python train.py --n_layer=13 --d_model=320 --n_head=5 --n_kv_head=1 --head_dim=64 --d_mlp=960 --vocab_size=11866 --activation="gelu" --norm="layernorm" --norm_place="pre" --norm_eps=1e-05 --positions="rope" --rope_base=10000.0 --rope_fraction=1.0 --qk_norm=false --attn_scale=0.125 --bias="none" --tie_embeddings=true --parallel_block=true --init="trunc" --init_std_qkv=0.0159 --init_std_o=0.00312 --init_std_up=0.0159 --init_std_down=0.00312 --init_mimetic=0.7 --optimizer="cautious_adamw" --lr=0.00131 --beta1=0.9 --beta2=0.98 --weight_decay=0.25 --lr_head=0.00999 --grad_clip=0.5 --warmup_steps=299 --schedule="wsd" --decay_fraction=0.621 --decay_shape="linear" --final_lr_fraction=0.0 --batch_tokens=131072 --seq_len=1024 --doc_mask=true --train_tokens=435800000 --steps=3325 --dataset="wikipedia_en"
MLP neurons of a small language model. Each row is named by its layer, matrix (up: input weights) and neuron, and shows model dimensions 32-127. Each number is 500 + 50 x the weight over its row's rms, rounded and kept within 0 to 999. Numbers have three digits each.
A block is one neuron, or neurons of one layer that tend to fire together. Before each block is what it responds to, as a language model described it from the Wikipedia text at the highest values.

Responds to: Colons after "Died" in infobox lists, plus "of" after end/Professor/method, table pipes after "Republican", and "=" closing article titles.
L6.up14:456418507548490452522581457454470479492482499493613533581414445518498372466602494428474398563511412516510452434458481508477479533485577469389559484497501550459538470558441543510530502504519495520587505493521499591565480436511557545463506526463593445353506506496439508515487555550480607567
L6.up181:519365489464489568525544456444487532453522465539463471532470553428509577457543458489570377535539556523456513519424521566467477474490516517497517547525528476384492461557463555565515536493479463457511463574535436610452556562509537516475351500492517468407494495499510523482488549542614548539
L6.up217:524433512497484497491508486468470556505399431525430577649426419474521315503490565409479496536486420509490482481544537546492511473512619485397510540533420567439476412566441511484520545500456504567518561588520552575479492487482527543549557514484469471393522482465488436520480582579504503505
L6.up650:528427536504509546502449481442436538449469432411303551672412525485528416469547516449474398553503527545507470499527590541481526477494528548429544548504499463524425446520599557514511539595365567513489556475494627561411504508482543524653545532474565504506484487510440402569455485532508513520

Responds to: Fires on "of" in "one of the", colons and dashes in infobox-style field lists, table pipe separators, "also"/"only", and mid-word fragments like "ster", "cl".
L6.up27:456444518426520573474531508482555514527512537531490399421455486532473598506500528494507416308457537477498498485472450533526445457493441484429551492568516548444492460525410504513510537499531539450505477508411379557522501453542482497373523532451536509435460489497541503507502515493629534421
L6.up348:502508550509477411493497494494467426508482432500516458511510462423491388475518470551493340472487540423504526601514505513482548417558474517359471507477483494424464509549432484576520550451472580455552446480446447510442472433446527458435423442417466507599503443524576482517506505487523551488
L6.up710:483411455449445552523603471524433533495498544562403590515434481518498494517495538580518352429514486472381449502400516538477443487459406457390515453536529545525475471492378491547397542479532421506505415546463439558533489498535503474449485489488612492413469497530435543491548531479602527545
L6.up913:483505506442521593491520471547532493521476496584586397364499491464433525491430572548511447373460516483435483513467430500440449460509452493459482526511551568466562538455355459532481497468580558468480363556435330502605496521579499487342551479475531472509519468506547529483519576465625531481

Responds to: Colons and final pieces of field labels in discography tables and infoboxes, mainly Release date: and Released:, also age, Summer (DST), Appearance.
L3.up737:493485488531548428494527578480502456587564469469543513448513413559505444498607450486513476575473581501625557488551428574433533404483561588518496527448394559416551434496447489469427459495403598562459365523451589451532523462458606480547468403447440498502468555491478524502517503368483518454

Responds to: Four-digit years in dates, lists and sports tables of biographies (June 1949, In 1977), plus passive "by" and narrative verbs like finished.
L3.up687:555493557555458417530506588481498609529439485487508467501493468488473530470456542535446532421440484484570541452549500552475425487459510412522459519497627480555428548488521477526550519504510542519478506503585581580502501415450508527515492540449515605461538521618502461513670531426506481556

Responds to: The colon and first digits after Density in settlement infoboxes, the 2 in km^{2}, and decimal coordinates after the slash; weakly, table pipes and stat numbers.
L7.up2:611540543468549553464442512508462522482502502539529515478608572513460612504544547499561604551467475504512587519454491463514581519478454492631410509420417517462542480504523499557459503450463478492522494524497487397504443584523485588568530591485414550512471510421451566460559428382539414550
L7.up27:706431495533520503446489522481477521460401485548461606410506513559472451571523554534526513521494395559489447618470471499556580464470501584361566468508459498505500448528451563542437445459512439544439485599435502557517486551500444518576468500489552523471499515520570491473501491415503569528
L7.up57:559448491487560522462537570464455549430455426504554443497497485550445464518449500510460468526530360465552435516406424509499467456460552531489551548554491551389581469574479577496498432478555486477498501537533484693578451436472501529532536518541585468367478465483564473535529541533493578529
L7.up93:472487480436536503488573490459524543398570512506441470516555516506500528444500377459471488512514499440494510355508531531473509514466457512558572553539534482354471540549547522476493440488477376522423498500536475548496536543517455587553401567433458587456452474494466495586526467455474523556
L7.up99:659526512511562465467483507495513463464397508452515540501484545454513491497480474524448562570518461477493502461542386492538548544545628565560487553518506382547455567535618491558485500503467523540514550481518543515511472426467508531548497529548490505550503511498508547506413470489458548475
L7.up125:485531505500562436515555522466463495537494494496526520464474501479481489428538475397508600478510492504511455456465427423501414559535525550467521477476525592489534555502402503444507456447540482542480446523511471545527562523567462589490511597539580454399571515465596536535430575564434546517
L7.up243:488509503463475455509494530448548391504479539543610463469495567467466623518474532486504528518486482531583535460533339501530492422501548551640476549508457484519484508549528456560546534546465547461479497490612412548480523458457488490422526615574356501478457519490516531455528448509496467441
L7.up343:508456487516396442610549510499518547433458524580586514532483437471521456530501533414526489487529412483514479457468462566481561542457610392534434508513494577445530464468470533443435546567469453499430602614535537508459569458556503504487480565514367408497479429488468553504526554529477524627
L7.up428:567470473480459542550534512483469395418539522486564487392582554489532543479520510431505425482484555526470469532440468524420531420465426545549513522470536503446446519508403492500557524488496514526486400553546487478484613592526442551546552559489382516484468532484575445504527424531576502517
L7.up450:610423485481534491514573491455419484485480549501544524442517529509474491508511512451503509533514465463516423457401388500490509518463523571612559487501451500491485518587460515552451464506483444543492556529540441496504463533505400597541498595449420558506543526458477567510496506555508573578
L7.up453:537482513556520499535524432459436512504521498464551605538504507503555422590583515557499495573500369529504477429484376423582510509477564525579496338479408471529522465520435471582495500501487477540527593494505514554453439406482516528472554609509480437492577580472404531452500502450488605556
L7.up495:630578483508481548479496489556492483430553560485625566434540501525515627492408570520500684476494550515482512412525398501440550491498469573635378547403515485588470508441480498561489452494554556501512480528510527355465527533525498576483495515501403498570530483460451531459512499512572410539
L7.up600:527582467533585516515536525536517494493413534504563472483457473495480437537431445586430508541510497454495388484487365481569464461486523608551541464475437508524470556481513498546377519442506453492447522558523424658517472457447393532514515556516575523450465572525546547489540427459582556480
L7.up794:565521520544420422478479541552475583553431504550483513454474458457496549584470576507508523473518453523477494482457445502491423475555607485463388469497489562558489533409429533554418514496440445478477518564513516469460516481504493574464502584574617423575520461515529629519455532596535494536
L7.up843:461465496516535563567513553510521542497490487506634427484526521478436496410518471403422568501505441463538568522461426512480506498489481530564575573463540584385635510577424515384587412474482513554490415518530453495587557451549476582478535561552479527398458515465594509509479457531491489548
L7.up853:531503522476510411504573486481481492539456582522547486430471462475525469454551418454507529577538519441430477574491435477548477505524470532512532496469451506459410543494498484500405555526461449472583544551544453502534637516509378538595446496537372500537555487487500518514507374499542509542

Responds to: Closing parenthesis after birth dates or alternate names in article openings, e.g. (born 17 November 1962), plus colons, coordinate N, and word-final pieces.
L7.up70:604520518502591493416477491545571531571417543545460596505531504514508534490475485464589554515539563440539460332514575585508606531517503477448553435449522450557404513579487514481508448472485473418525399481453468496431503532521454539570467496463440497567489526519470554545471444468409488493
L7.up94:566516520590478494437599468508501624506564551479544515502472577425544551527535482529483615554498472515440515541515487461436426495506499517559497497507555525571568509505403512537497471464511493518516459496565469446547475446512529479511505603501693450585584527468497519514503469612451537487
L7.up98:434513459536490424502504515531463548538465462510522490581432432529493455464523505436532613514483398507475461545537513534573425522503586523454538431485495563509546508406426496489484481535485422569534595521452548556468575451556468576542490574555551468488477507481549510522417543601503410530
L7.up115:565542500586467561509537408546534467434546481544579527436528509469440573482567487501592536570520549555487493386438427552426486478531528485550482481442516496462613459487413528482575478547540514476468450506582456538473518592489499600409482510444522474495567486494519581478453539483544501514
L7.up133:437514488494376525518549456545528432485612525549546422453475496546479601455603478446441539375485537520497514421524485584518494502553442463477573510528572505435547522526490562498497466529579483501580567498515514471534547467597494518445494514405457536492509407537483579548499481606548481460
L7.up275:662520482594490530490552496437514513423529428492539507532453580488502502519520507437486533479533473524466478601463557543451503529466532428509470506583551539474597430529385524505450492522546468515553561490533492530502506549514543486454517479559550430525576458505491546484473554580515518572
L7.up313:697513495503487454480463509472441446513508474560522461556471590425475584485487558478547449552518607530529468420458527563427580508515589450544430592503514452515518467510594503556524549560516434439516535482552503504527485536444570501451542529509498483533486448511426641462457533542562512544
L7.up378:458516552511485509528513479530475556530453500492510518431450425445486456378493530431524505464502519481551433446452498522431447547536508472406462598474538530519470552548543533496452446484488565462600519534494576471546602420526524542513521360477534445405525415471495534551474518638580495556
L7.up405:595536498546457507493541514411516497470543431526561556473455552477458543474475539442539510438535538531548497466433488504446458536576593394512434546487546585500556488605452533520547505478619529454508494495547481455543484512499572479385539491561543433496559452513488560486453553620474565527
L7.up444:568528531581606528449566489555451493528412489568501480473516474452531491435452473503554570519513527562578514399402537554565523473530551495448512435443561461502463551448471504538491493491451457418514464489409565532457531504545423455486485574501458530447508549532572504548569571443408501567
L7.up560:632432486497540573495580467462482532500590453528541432523511570465486508458535520473483351501486474554503469441430478554401447436458508534575512512519550515429576409522356524553608616558480500504475462493570507619464481539489542551470523611493585471481522502493544485497489574567524511506
L7.up568:514498484460571457515508517471503535499392475454498530535466408461493389493459462481477457467549535516526440489465489475580560584510545394425514480515483515480443442579617491527423488552525520472466605561493507534570490374459538405517521428513481484503490458502517576566494508599493546550
L7.up578:521393445544445505484483584454437452526531425502486372562450566512410506455526441495431467470520512460514468616495489554390529425498444578556555476536512535415556464571540522439432554593388498490495469442535459531544517559472422520542454540495456536475519517508577491530519489436533549507
L7.up662:402516498610371506441594516472565504511571561505521622588477461529576526550563513417575615560489460603547537494522586547510533553451501474581408449433531521506581511500486498402473505551566449526437594506528495463505567538503520431475585496528524468535472466523409464499523577557435479619
L7.up723:463555507459429468518595459521508525530608557491575562542454505488556495430549448392492556423495519462482525439541472565501520636521501444599545461465571543520584414560472508479517485546530458448537599436503564416511521511578543459425426524514410484498595508491454557456486520558436459600
L7.up927:589546501555476492541478527440445459418480376432492474551460515535467496513411551441404512497539472523568491480460515503420496492530629391418473535554531537488579456654500530495527475490549512459487548440500457513497429487525563477431523516474592446447485432487484543524388552639457518529

Responds to: Fires on the first modifier right after the, a or an, mostly a year (the 1977–78 season, a 2021 film), also adjectives or names (the Chicago Sinfonietta).
L7.up42:476459583559431498526568517497530505479545406530526520562536469504526468465507423542512449501553553531477476434435530518409451530483453503381509495528538410424554518586523478480570526500464549526456548565500506490412527445545467478548515474535550492495472516573482587637640508537521572479
L7.up64:554458547454533555505578495504504499525567445510533528501531473551563499473499510499519516452468474517531506434481433499559541384494487493461526533595496477508495456521494550451523493451472500529505507463600330506448509444497628419542604549537506523482507469580395579484472472580458596510
L7.up160:545507471507397504425453503483499303516449407442509459491599517548522547451471456515518503565447584472527475525520550517468494512493550528533542500532548543553501541529602507431475536448573426384469456480533537560522529495526535404535479430493485485561471564463581535416524448478575497429
L7.up399:569505481569583469511453481447542450578597523418389484489572450498443478503531436524456513485504411461537457447590523502475544501449492520471553531464572434502523417544612478469454494489498460498472391476565541426574420505444508502552394500481519513521499518522591498459473532500479609443
L7.up435:455530546470578418483447467505486436512429591389535454511459490529561528521462480377514601399531505485540484508367591508456516626525445519476569534478469554490504493490699531461522524500481439444439439430577460496481416439518511552478586518505426505477534547511514502511478463418498550463
L7.up492:521463501557622480411469496384568409488581473412555536519534346546474389464547458573472551485464417422532572521541483530454529550488514521573531544551496485520479480462600484494509362488539486479497517443606510459542586448485496527568464458453444505415499509462435533494499540401459553471
L7.up555:544543489623460535471479505564449494480591498591451424495494459492511423477556556600540596436413438529499550590483506515472477541518527555526554437597431457513482370515544556517503534394417508413553390476489523563532397505479504483556530569500429527546508421497508529655497448619418435468
L7.up639:516527510506522428512494487413604479595410515468489536540493442404512485411545443513498534523532469551460374569525486503513537502455479546426502559466508563537492469552563517497500444478540534477423491402588444410447366442527475455531449504511371516491434524498557509609503483410564550462
L7.up676:457587526523505460412485502538478489510518480527495511481397624490493527490622570448450427462475431539427528548470560509432489552417544541499526507442481456401448478582576485414476511444534475424533482486453455506443448475504466427551434518531433524558463429512479543578434541525588496408
L7.up703:510592608551536480531487510538440561496466450439646526481438525561567568518491467494485565448513596502553464492414589468491552476525547484479508489518475509512510451491562510453534464584475515501495475507574497484494461407539503470581604489528365500422534547553457511549511562419448526468
L7.up748:440499455461512546533446499431503515568552505479557557478408475526503483436644465545532513486444495509512495621524525577467565449460489424551498448563485510448502456404604530540487447406527488435429525436589507500479510386497547495585570486497506492521423516505560483565502507454557577493
L7.up776:549493450499465552526518494497552442542524533522511536393533431439524423434499532471581442474503458491574492554563590480463519432482433427466517471403563503507544453531538504554542495511467464534487582422573558485486410418517515422612579420487529533469426573529485449459582493510532581510
L7.up781:646465541567564525511532468512581525495573463552466481437491446559551511428422454589497539442411553469542474450424525524565558467434531512467493473550504420466480466608542528545536476425433530501461410484552564494468524417500565474541452524522405496509486511508490590507497531452598514504
L7.up890:565485529503508526523482524535527435498454405443418466556451521606502531457501486456513557608402401481459519498386635522468634509547599458469545426466579531482552510509482478503475440494562551446423459540509466551570420516492508330497539572520438534449538556529471503478491497524547459519
L7.up950:569513504383489496530459441443603405444594531460489483448462455526514450512478482469584465524604393539456394478413508519417515504520501609529604555495512485466421555490613499648453503483478543515449494452535498457507366482509544509535471553491422526509421537528427535520475516452515596484
L7.up955:571513478459482471511450454511504375564502448485479485492498496541479473449608357439600447546507545498630443569547498500492540485518517583550590536456565489481503530466591564500480428483548421413484450570521427523463359439494506479534481497519491488458384464537466555558473436549440579488

Responds to: Tokens that complete a unit just before a delimiter, such as the ) after birth dates ("born 1956)"), final digits of table numbers ("145,614"), and word-final pieces ("yl", "ers").
L6.up322:525559578540516458485506600403478449560507524531556392521439564509500542408513438511368490445462535592456462441523517572444456428488546498462518515507523553411509595565487557475509556450490501452525426509524470540515531457438477486547478564491601590540410510517554508570502463529568485500
L6.up667:581575520474534561510599505463421533535550479486570418522471634423547591421514482488517464485499560535457465460420417575462483466436505547555462554505487490454514534525454612562438562492517514412536482452552424553487507549444475470450516600490565504549464519578432516465545449546528525571
L6.up794:565564616520427497506557438432444493553611513515619542552452517419592573437550549444501449562473520526463439438468505568458479499445581470493391511477517495521506562576523578527532542455492550486522543464597540478475491480483579465481454545497540467581559462533380487513509559617567522475
L6.up814:603463590456433480456540497442525461554617441540558474384451568481609664514631509495512517488402437560486488414473483544487434401489548570577442428469559456478483436530501599579535544492471583493502501521541532478490529501415515461452461553499496544531484477529485426479504547554524491470

Responds to: Four-digit year tokens in dates, often after "In", a month or "born", e.g. In July 2015, born 17 November 1962; also list-item dashes in infoboxes.
L7.up0:493579530494480483484539512492444523513515467584497529396507512588541529467441495467423424429459495518428574504523538496528433356439529511500460391467490421487451608528433494474556486552533464517599537426430451462492545499490532455459510561542591501491516474486492514474585553485542545505
L7.up8:500617517478463503543574496495530516498521509550467544389519514501501567459516488527548413532409483505418425493508520517427412457489473416469418507532465426424517483536411484459497505479520508577617502354518440467504519510496587554557508509532510549512511447508469518508497545576536469517
L7.up31:442469503493547472529499527503445542483472506502491581489457532514448500523534610527458474571463505555510519416504494542496402468507506488490431431419432487507530586511441503488558560499546541530560565455435424442572492552451582437540447578483428481482619401548464527541488601584469429475
L7.up36:474469527547569446471443467413528536531535520443429585528456467597451439468534505447524583528393499476581529488450559524506519540482482514561503536513585407494479493508627513499537555556420507510515509539573526483580530479457512553609452476498404509522518484491495526509495564441560467490
L7.up38:446475611553434508546494540552460486533510448561501548481486507513500533471472500492597461470522540587491364581505488502522454487490509445458447530454463501491555490569451535490604570506554525515540446497436565564459624462480584526476468565474529539601536473608541528529623523463514446485
L7.up282:495524518497466453499544576444461428592589470517504488461521558610579464457646526489557511562481461522453436480469528556490508500408450473474472548411459493516469507532494511543484532395516502475438482477622489615449562505474501514507521519436542552514558532610468496443576507693537544494
L7.up305:555499558570487488575603500411460542455551424504521525574481479536471545482545569482558595485465478465377517505501609502452585495487461473520510543480466448557561517473531496577501556542447574623635577450510572551484514472531507397508482493509484535414576458703540514536582555478556519494
L7.up375:513494532558454460546616531524501547552392466567484557435497528485522585447527483516521438516568562555422527418546578472520591486465532483485437540533594475454490549452500508535569539497583497565486576467514536482424464442508515481510547540509429558408514472481497467508494523486491484499
L7.up384:493542566459445546495539557537429544517570434570521497423490514598565527488457480493519465460453441520549440461428557510448466528464406577444461497485467461396525480648532512408587526447516505519522498508495396524483439490510499475440481472508526518559563509492399536518516436510575482433
L7.up565:496424640534520518459458536568494503528506414607448466555533585414525467487434579505567527425457420513504492447499556524441510518429477470592575442523441487457451513415533563496515539490541500414519399523534446583475478490410545562477512549509564524457522477546433495570559477528524576512
L7.up632:486554462585448442482527473432514561489445491467546414488488545599523587479445502430453394463411526555413495360466499491491521560491469403516432462470577396494449519451487512491517472557539522494536506446508501462517555490553527457507490461497483510481505470506521476537553527508525571469
L7.up686:440538477536488461537524519480478558516436572581586573475484531434508557508550529537478404507557500489474534555491559536440442304474453569446405436492437501455461563484467499532466452574489577558461589492435545427477495499501510449550565489441555515496521388549493465498552565477498484533
L7.up718:464486673512414515550568519518440531494501412585514541486554622492580460463447463513590483495483498533514445494513573491499569472438473411425418455476460448524530552516507502483492522467545529492509563504467462492440552487544498529480572581539457520474608512692482537567582492532525525474
L7.up720:452559529503453503519489518533508621514580504453480698510435622521554577461507525521382464529494513570525531470473547520506469552513461537515411464508447513503395492574532505433568573498460478507524537420484523518568528499413609537510521574499498519433551500561477535486450530512582474508
L7.up891:490485621588466480576627487498546523501444457550465449535463569541498577447418566459525480429441423476436435512526559494530559479422504458458400502509480490431484491431569520524539505561522490489585528424579486522459552519525516549492581560541445565493589495579457505547547461487667481531
L7.up899:451532664560494504557557525524417542516471508458531557489525483499556570511429532531372552458464501530484454547445505479577494534513451441522456450491497444492444465510527536534527601454524427520508505483512541581466450427448613502413507565459448524522514501607420503552623563462563555544

Responds to: Colons, dashes and table pipes right after a field name in infoboxes and tables, before its value, as in Total:, Website:, Spouse:, Turnout |.
L3.up107:569521516554547383438467499529530493564506459476373488528412534487449420468527540516418519555454494516473539486502501538503452500514565586526515412572533589519461424466489495466480481432577541536559469574421610603550579553474454577630544504469538526493544460475570514490502476426450614487

Responds to: The first word after a determiner or preposition that fixes a time or event, usually a year or ordinal such as 1932, following, next, 16(th).
L3.up195:528541616589531574480489516535517525505569505516538509428516527426601474449439448481555501514507421644567458449488596503516466409415511428430529475526540561530569436499545547488505433478564519511463485425546503490518476435538532527490532552512470523550389506573469494594553504414529548480

Responds to: Closing brackets of editorial insertions inside quotes, e.g. [the], [their], and reporting verbs before that-clauses (said, reported); many other cases are scattered word pieces.
L3.up166:464473546547379462497511464501562510530509468558552605479476534537518469523460578478561450426469429464558468518500477562442442481570598450406454470479549439531509501430503497496512505557462585452508556612544579528470550560536596446441516408450410452577540411529441595513486579513483543474

Responds to: Last token of a phrase or heading just before punctuation or a line break, like closing == in Wikipedia headings, -ly adverb endings (slowly), and years (in 1873).
L6.up214:492553515512533478483502644496497483593454445552550499475507486595493521444508482505532444551526542557500504625508609518593464535469499492504376493520519512467480458547533630502498523524512485511408554515516481518463459446471559523528532542481616574526478426531376475491606460479558456505
L6.up487:516533527543562504505505521443449516570446527497435535462557562553537518500497511441484442501456488532469504487564550506428491430467478482435483516460448434543464553509544585499539522478494539535520562574448415587531533443475468596558484518531508553457499486506435538539562534474462560514
L6.up694:540548505467459496447516595482506530568402456507429513500506524538563487526468496582511514624458507469529441521452484665573493460452540556542463460476464466524498487644502544446488475516440463492444509406477485498436467437524487463546494473400483553443440478487485544472525452482508553532
L6.up851:499535534524515542471562613467481525541542500541400445549467522545511493487547525523482438441450462513458498528521531583586504497513540479425454461482508442473455509556458518446531548388481523521551505527499506532439525453445559523576429503383503548474551484588504561427620491430483508494

Responds to: Separators and tokens just before a figure in election tables, geographic infoboxes and coordinates, e.g. the cell bar before a vote total, the "(67" of "/sq mi)", "°N"; weaker on scattered mid-word pieces.
L6.up491:513543474438398395455522584503600444492452505497498584453467445506532476524399490510501561486493422527560454407647479535534483498517558500554481537516494481501412493534562506469491537599524495456396560511493612540548537465413467408434499405555383534491488496493502452515506530527448474487
L6.up737:552513529418535419550524555429478565516485583466489460538467525430585463452568475441503559545490536561423472560501463527544448501463495535606478481499475459521486494466515475619477606524427498476680602436518528518519560446469435472556592521537476504606569541457454535485477451559538447477
L6.up889:468577502479391409465489542534567447494498518519378515426500423553496487525456427466477499421470518492534482429591499498508556496543451459512494530502538458533368557503613519475402515534502490449365496517419619475462521484475468440448428446531424560532555459495476513531530414491408508487
L6.up947:527589583479411461471501505448554459493586455532452577571537458550522545533481435557457489520440462525440490371564454515525430405510553460488435513462472492453398557459467480591485542396446519472352450478415573609500505426474514420463352509504533497521521463449395486560542497498396497453

Responds to: Tokens that close a date or time expression, mostly the ")" after birth years in biography leads, e.g. (born 1962), (1931–2022), plus years, "season", "in 40 years".
L3.up504:598528517510526527482508476486498581574546556557455432486438532503526422483553605600520507621425588532472427381506548537512553437500470434414488569567523490456583576513550559440531516425581501455508520439554475480510501533466419480454489587480467569499484400530425546482424487481532485538

Responds to: Colons after "Released" or "Release date" in discography tables, plus "of" after "one", "township", or "census".
L7.up33:583496475486502470484515480491456486473492434553501488494472570519449529522440527514519474501507448515504479407487467522425525437494575453448582546580472522421547409573503560563500418421524390501420501546489486634532441570517600472472483519527480491344442460518466561484539506443533498498
L7.up84:451554530453483495463493428522532433495577461517463564422489531505476519438512444488478537451518505411497515402577552457399490478537464481484550590470536529474450584584588553437552419348563499540452358541505542456498541554533524505504396452537475531368467458499508498523557444404470537478
L7.up90:533491467451534492473474516479431497508551509512476447444564549523460579595562504588542505473478508526503537462451389418548530456484402525625434453464441483504470483439514491497430453456473469489456512519422485509499456483546491445467512617503418562512452533468479565483588456362556457500
L7.up118:436560454506476499478541525454495525559524507583467420412530595550457581466490429598495509420490499470497550479466333532504409469493417497526504463512522474460507518443458563532409424408515434466517475514477492546538557534529440471414489498485472543481489534492511503475526414365583455438
L7.up192:578520469504517539553433448515473427626448495536485546372508570460508529515470563510552516445509571463466459507472445493460445432529483472546433497413470483544464491427475451543524541435581524507545382504535497419441527559471575505403483443542403449437519487467525542411509483422546430425
L7.up222:405547491504513491483508582539521562580488385509462508336407567472505432494518501501524465380516419494464539536486473461501518496531463505484530489522528544502517429561433530473486441428591557467461462521476525462505484474486516438349512462532437565435515484505649484479509423415503515401
L7.up258:538570549491503468446460414556469558511529509501481525399553486477493556449563525528620609527463567488499522402527543465389515494530484475494388582408533487551456592478594510475538391408520518518478411571446578391484541561550573525489449488526434510528439429508478571512478504406540451497
L7.up293:454522490455520615482475461466395423598532450485467445484500540404502444498587500462521493498530506450547469531457461430530487512544472559550487537442519447458446561531578474485513507507454512571583361538498470461565596440507493572515449510509357503469474546433501492470474517433576579561
L7.up454:502415470544451487519586487469492515384515548475421564514494529558497457465574438482479540451502419433476419491515469536527461556452508463445607433532530503466514519550463570513425386502503375561475520552497539553503520494512440522496477509488558532437493492525470586507498493491458607561
L7.up554:516535511458568526454541441527502460497556462537587540340523541456471551524472563541547514481492549498508494407517430455438484441560451525633426579488512520454461523548502484500549483452598580445441388552523455431517520588483538493441452500505364494506488464480581479521578556447548540466
L7.up635:287494536429494459495585453483517481467526507521500511453455411526524464399537431327491554488516413528543546321531489511474463571515555487431490485494512526425483604594555514371554402470515517558421470530494518511537674460561460482505480542520443503408403450525439536563486554545427604500
L7.up713:456530510515554536472550503485497624483483536530481501501495531472495498432499503461540519524494307553520536474454332495497503495472491491454478494512497477390566446458444554471428426477414515505464534530493475553535604493511490582499513506441512431447480486488490469537509515409547514490
L7.up758:436452506481510578491574466454536540536574496561513557393580589468488548496583476468592519420510485508480532432442467447431452491547482446620450464464520502446543495532449514438559464450578489508433425553523496490508552544499506491418506526511414536392491485490540551447512471337485530494
L7.up771:324518453514370525555553482563483452540477450535542671582455434589444470558503503500521439474580387471519494393492505523410492525498540440454524457532522530493457557530534486487463500513547478543494493508533555568453509467494537572495503466491419508386464470471448487506522557519497519486
L7.up816:447425481503498501490584474482472602494473453540480503464449503560499475447562470414569563488510389530466522462480470539508453558516554469441541507562496544386561399566457528498534427508565438510444534573489509589529540492520477516475490514502471454426469447510549522493483553422472559497
L7.up902:502487476444443435487493453449514465534586452576517438443523595457456581466579486466471477377496545461491504395559427481403497499538485482464540573525582530408505487534563573517592457452528443507484363538484489464590511483583567515484397541523415486376489473552523575498574464481550510497

Responds to: The word other after and, with, even, a number or similar, naming further members of a set: other artists, three other Justices, six other siblings; weaker on scattered word endings.
L6.up329:527435514415505507515565515454437571463453446541490500524499569456472464445590489466496410512501416466457470514382493510466501535460447528452494534541525546407497547509410507509423516436417481498474422592517403511527508477503484547554432524480575499413432509482631566472523483550522582616
L6.up533:548596457482483538496483486548474577473451496518540614516506503485502460377534527587506535533478443504491579473533436518457522485416494542408499502512491436498451458512539536464441546454489459438533496454541383526449500409488494353603470539511452542416540378596556552532473465517475548485
L6.up570:516471526551466471497474560487434556524423420555567448589411477478457424463502532530502363514510439435560488588403478556496557477507571516330554507565507571418576467532506529595493552497483531451569528503495467594543459433461539510492540474448578495376465461483625437512455582573558493513
L6.up739:593597541522544578497522476495579455487541428447550581496437514425523477401529472505520530543463509537553434432509537526531578426478511535515518536610524453477560454443574555504416520465517565481456508496580481428504573439538416384457513500507494534449494525531503588645449431460500436540

Responds to: Numbers right after "number" (peaked at number 13, train number 13168), plus word-piece endings and fixed-phrase words (anti-, age of, both).
L7.up147:486409472445442515561513469473487486522415484560382491434442474521536392480485535418514454419498428577503445534497543587486472504486551458344541477582529509446486481559485518521473553508531493537452453519539512598484590515491479481548512447508487427354496485506518489518529574552523611461
L7.up153:473503540519536559455466490510433576578449420587476535469457472452471431488507614513493425574470339525506528530517509497470470417487475581405488525510444576458508496503442465498528512417373487540470471502491483528493553526484525560551461516531539475502460534454569459554526487383564511442
L7.up226:413462432466432499475492491461547495506592448548422538572478541477495466471495555496586392466486499537494526340549657535443465485464517463544478470539490472471450516474513497470536605475426514480420485489474531555506520521488590456536416461539513460433520525519418496566556594475517529505
L7.up232:535452533533513460485471519512503525468481422483540517610474448477507422498457579518463427531525454549514443594520671522442491465511615491422407519543502531489541473478454472526531625565439552471492514505535432521485477527459608492520522454495606443543486482482484502523470610574484580485
L7.up289:537386496484447499493538436464459528488521486527433523561440419526499438556531551490525359482450347591471477431538596503473461447507585467439483434559468459452459413504471475484568612555431539499429528507515556533457513452466533522566450524474509432453516484509471453518478579523450606425
L7.up306:425453495517405524572528515478452470577546458444538493592425434501508403512532470463423343500533482501501487516459572559472538509574513531519540446521507528475491431587471485507520632591449513475539552449522530526476470460509451501544450513461443490454610557466503441532494499623491547539
L7.up308:392442528454520485440480485463557558525523493534332495497500467535542523456544490457591458428454450568474600480573598502558507479499522525449463479506470455463458491404524515491489565554449529518429577471450549464411562505489500509547487439512459469524458449507457433522532518446463448444
L7.up316:441450494435483430524453468531524486521476507572375487450473469465558397439481535487512398481447521503458463442600628473523514461478501496386489535523479483520386516472552450491532596565399480459497513514508552510440599564460525500541454466507518531543515481558498504517484488412564548475
L7.up380:494443505545492560453543439417535434494564482505442582621470517477542489469638456396503503541525464499463540467493648489486476509533536571599479512481503465443508549465523459460588589527422507610446479442515462449492494526479513539608480526530540482490499508536427497490457636473370562551
L7.up402:443395472474488582510548454429481543527551419503392559513474500487525497473552572417559430456483442565527532385416528530444433521446453509451516458550527470485489445474379535493491541534508507518475527443462514529490532543492528558536492458504542416449536498511437437510450602531513519519
L7.up462:535549538475562460518470481478488530409546600427551553606478433466566484497496529451512448558521562592495464481528617493600489569484523474544487478529486530599446443542446454532546568561452515457601620442526439460420420448473524477602532537504545456601558584494417566490503445631515538563
L7.up546:509447511494524507549514417511441511479498543498381535552438491441528407400536497420496464520500475473473461374544647498445494567477600421390466569510526501495494529527517509474530485518480440581516487504522625483468529509541568503575475478539554450434456478485366580539499635534483541578
L7.up657:569373501455478480570511504415421494560480482580427494486477560525482463492503526483470355451488430546495545586464531497464535445544515518415499426517492531444540397527435505503504665490435475449461518547566481513427499566494483500551494585423474479488573474487604473508518480497492569492
L7.up739:441450440504450436538484507450503500482534431583453438507338505490494393453619426444482369458476479544463463433523554549522479489518479479459593475566503525413466435569449541471459513529442417505464491506456540522524512521470460483455408479537458547417511548522485504511520580497504543480
L7.up753:346445462484352491476489461560515473554527433486492577527432368541499422529487511476501345455492416469519482403592640517409486495516453484396501467462549524469467474456501502393498561524495495498413472539498562516440518513494572474461432451472461513404502400487444408532507597493415493464
L7.up790:447503502509479430503443457493550485560470380550393487429460520441486510493488572474573407412456484595484495396493452500432473434535564483355506518572465457509461436487505529573527550493532547503458471459501577585492485545491590450460513471496495457464490438495493489490505604475527550384